python train.py --num_hidden_layers=11 --hidden_size=224 --num_attention_heads=4 --num_key_value_heads=4 --head_dim=64 --intermediate_size=896 --vocab_size=1872 --hidden_act="relu" --norm="layernorm" --norm_place="pre" --norm_eps=1e-06 --positions="learned" --qk_norm=false --attn_scale=0.125 --bias="all" --tie_word_embeddings=true --parallel_block=false --init="uniform" --init_std_qkv=0.0288 --init_std_o=0.0269 --init_std_up=0.0288 --init_std_down=0.0144 --optimizer="muon" --learning_rate=0.00228 --lr_mult_qkv=0.5 --lr_mult_o=1.5 --lr_mult_down=2.0 --beta1=0.95 --lr_head=0.00444 --max_grad_norm=0.5 --warmup_steps=200 --schedule="cos" --final_lr_fraction=0.03 --batch_tokens=[8192, 16384, 24576] --max_seq_len=512 --doc_mask=true --train_tokens=152300000 --max_steps=9771 --dataset="wikipedia_en"
MLP neurons of a small language model. Each row is named by its layer, matrix (up: input weights; down: output weights) and neuron, and shows model dimensions 80-175. Each number is 128 + 32 x the weight over its row's rms, rounded and kept within 0 to 255. Numbers have three digits each.
After each neuron's rows, "fires after" lists the tokens most often just before its 100 highest values on Wikipedia text that the model never trained on; "fires on" lists the tokens most often at its 100 highest values on Wikipedia text that the model never trained on. A number after a token or word is its count.

L7.up40:161100133127166087147112141134032147081131158105145143125148112089118172077144090102115171086115069128156195123185134037136089179156092143193074123100116146085152106098160126188073131120151103147078128144129126141146157084195095110198130145154120115127108152139129150089162150150111107126
L7.down40:141117131138138128152138076079141082122131133176106118090088208152131133074133142184176097145118162098137130045143156140136116143168108080125130128084086111113177089115126145127111165123113157136105149169102100156076052105175130099125180122118114118152200139084159109116150207121109081127
fires after: " qu" 20, " to" 19, " go" 6, "re" 5, " Qu" 5
fires on: "al" 20, "ar" 12, "as" 8, " ch" 6, " ex" 6, "e" 5

L7.up336:151089187146128133109132194103161093114151133094125135183161167105143118151109142142179095143101136118162130089201129047164122097111166109093109104123123116142098128047101119162147118150144152080142156119081137143155124125159185133072175026190143168105089126105071184149132143170088092130
L7.down336:083052134139150086085092202107112120143128136119108078113120189110062154158166194164097049034101125118183144085173174112108163151106114129095094106137133133120100135115140100122095198173140158135113140142148095116118170157174194097107141101166095082123184123124131165115120093118130183156
fires after: " t" 22, " p" 21, " \"" 6, "t" 4, " cap" 4
fires on: "en" 23, "w" 23, "ra" 9, "end" 7, "ast" 5, " not" 5

L5.up534:092111128152104152130178094119118184139150117171151124163064183095121137107133121244147103175041100143101090125066107033092130102181117130127178107075094162145171119127127087123144151151108128134151109100170128120150092089128138133124072189104196129167137124153137170112113059136112096127
L5.down534:195145123125105144147081116130081066124107097126136156140055139154120137128119163134116149140191183148091193099113119164124187149125059152151105123157096087077163104111160101129085135121096148109144132111148160118113189121156115181113170146104196165131154099135114149105134169120143102173
fires after: " there" 13, "re" 11, " st" 10, " oper" 7, "stru" 6, " \"" 5
fires on: " is" 22, "a" 18, "ate" 9, "ct" 6, "j" 6

L6.up159:180144136110075131088151153039110143103107120098125125148036128181078151162140137118155146136177111126122129135071124130172127197124116119127130069097096126090161154141149145127152132118097128050112159113118103102156126120142124122128116147122145151075157156136106082093078186154128116125
L6.down159:148151141107077096181138134037137119135150164106100164110115102112147126130112140142131124096172134117142122151088130130128141150130113146133143122113120195106136106124183147137131081112101190189184087099090141144170114051134129162122175165150135128122138117189097100096111157124100122141
fires after: " a" 26, " A" 15, " Cor" 7, " En" 5, " ed" 5
fires on: "ver" 12, "ve" 11, "v" 11, " ar" 10, " per" 9, "por" 8

L6.up458:123094070103143073089155201113093162115120114116108142089136105133105094157127183167149144122135122161142143133143135151144101152140141119158161125200145161115207075136110142074109071105128139157073076130076111099209067124138117084147109076099108110164139155114160139148081117086093080089
L6.down458:152140139157119113145130122094133090154121087158127119069082131086124168125159169166027084112113188136162138121093186151097143145085127075077159087137156149146111140118116111163116148117144166092132151188108099148143089109162123151141151142104111158109137074162154115136146105099078166087
fires after: " sp" 22, " v" 17, " res" 9, "s" 6, "pl" 5, " Sp" 4
fires on: "ul" 20, "ot" 10, "ur" 10, "ir" 9, "an" 8, "l" 8

L5.up67:091116112136165113196179154138132138114150095117071156131101169150154152141132133107121163154111159151131103143110103170128104170184101123143089144092074153075133179122166138138160071143099128158145142087131102080063170084144178145137148142127160121075159121112144124095110103192153085113
L5.down67:173116096185183137186087184108193174166127142068123122128146079141118093084132132129156080130106075162108113148063168219118154136142075142076143138079111180113170127113127138128102155151143121165162082151088153185097134123178124145117092128167161084138141105098116139119082091135101096118
fires after: " l" 25, " N" 10, " L" 9, " b" 9, " h" 6
fires on: "and" 25, "ic" 18, " " 7, "ab" 5, "ik" 5, "angu" 4

L6.up657:182058080176133158082131082119174166124115166150184125138115119166172090110115141128116103073081202215131141136105113133111126108170089100119109118170137136103148128135127129106077131135069212159118134148129184106208133048080109215122134071116167117125072140133130109120141154182156102141
L6.down657:100158122054089096123136097129193097071131141141155115082155102134133135165127129123154121172156114097069126162152168153121145125124131115133141096122160110120136102183156088131095080113168083126131190143164157129125049104121142183082087176088144117117142130090142174111184066114103095096
fires after: " app" 15, "s" 10, " acc" 10, " desc" 9, " |" 6, "-" 6
fires on: "ro" 22, "om" 10, "rib" 10, "q" 9, "f" 7

L7.up346:129157183137193081094113168121148123114124223103093153109136152120154131138093122131111112128133171163125052158166114136169172159085097148181144158079135145122104141045095120132098148116169185107088094139114107129161144145087119097114113060132128098152137134174077118172121118138116130146
L7.down346:123115103118146187127131122174151130171118105125117140139131153118155110124109082127088149100165109111085085192162063111169132138139158103148168153075095095135124107101112133167150079160134078193138151145055063123074128127094170165084100063143053081123162151097155144109094165086116063144
fires after: "es" 35, "s" 22, " as" 7, "os" 4
fires on: "c" 27, "p" 22, "h" 9, "q" 5, " a" 5, "is" 5

L5.up681:086106088081151135106188145110117138138173151141101085145116146120145145068124146066099050176113084137095204162166093131100161138108116157166127101162124165142130142094138111121091139176118118148097192118087148132145127121133117145124149213148150113117105129094111178162153150148136127129
L5.down681:145100084129119111129120104100119126113105128155126101104108069101142100112109132102146108107150085167137161108149138139209098152149108115120140124132137195136140095131160144173174128131117135192127183143122113149064174148125158158114104116090120129140213122176127131128109073084154118176
fires after: " p" 30, "sc" 7, "p" 7, "y" 7, " Sc" 6
fires on: "at" 14, "ec" 13, "ap" 12, "i" 10, "op" 9, "ch" 7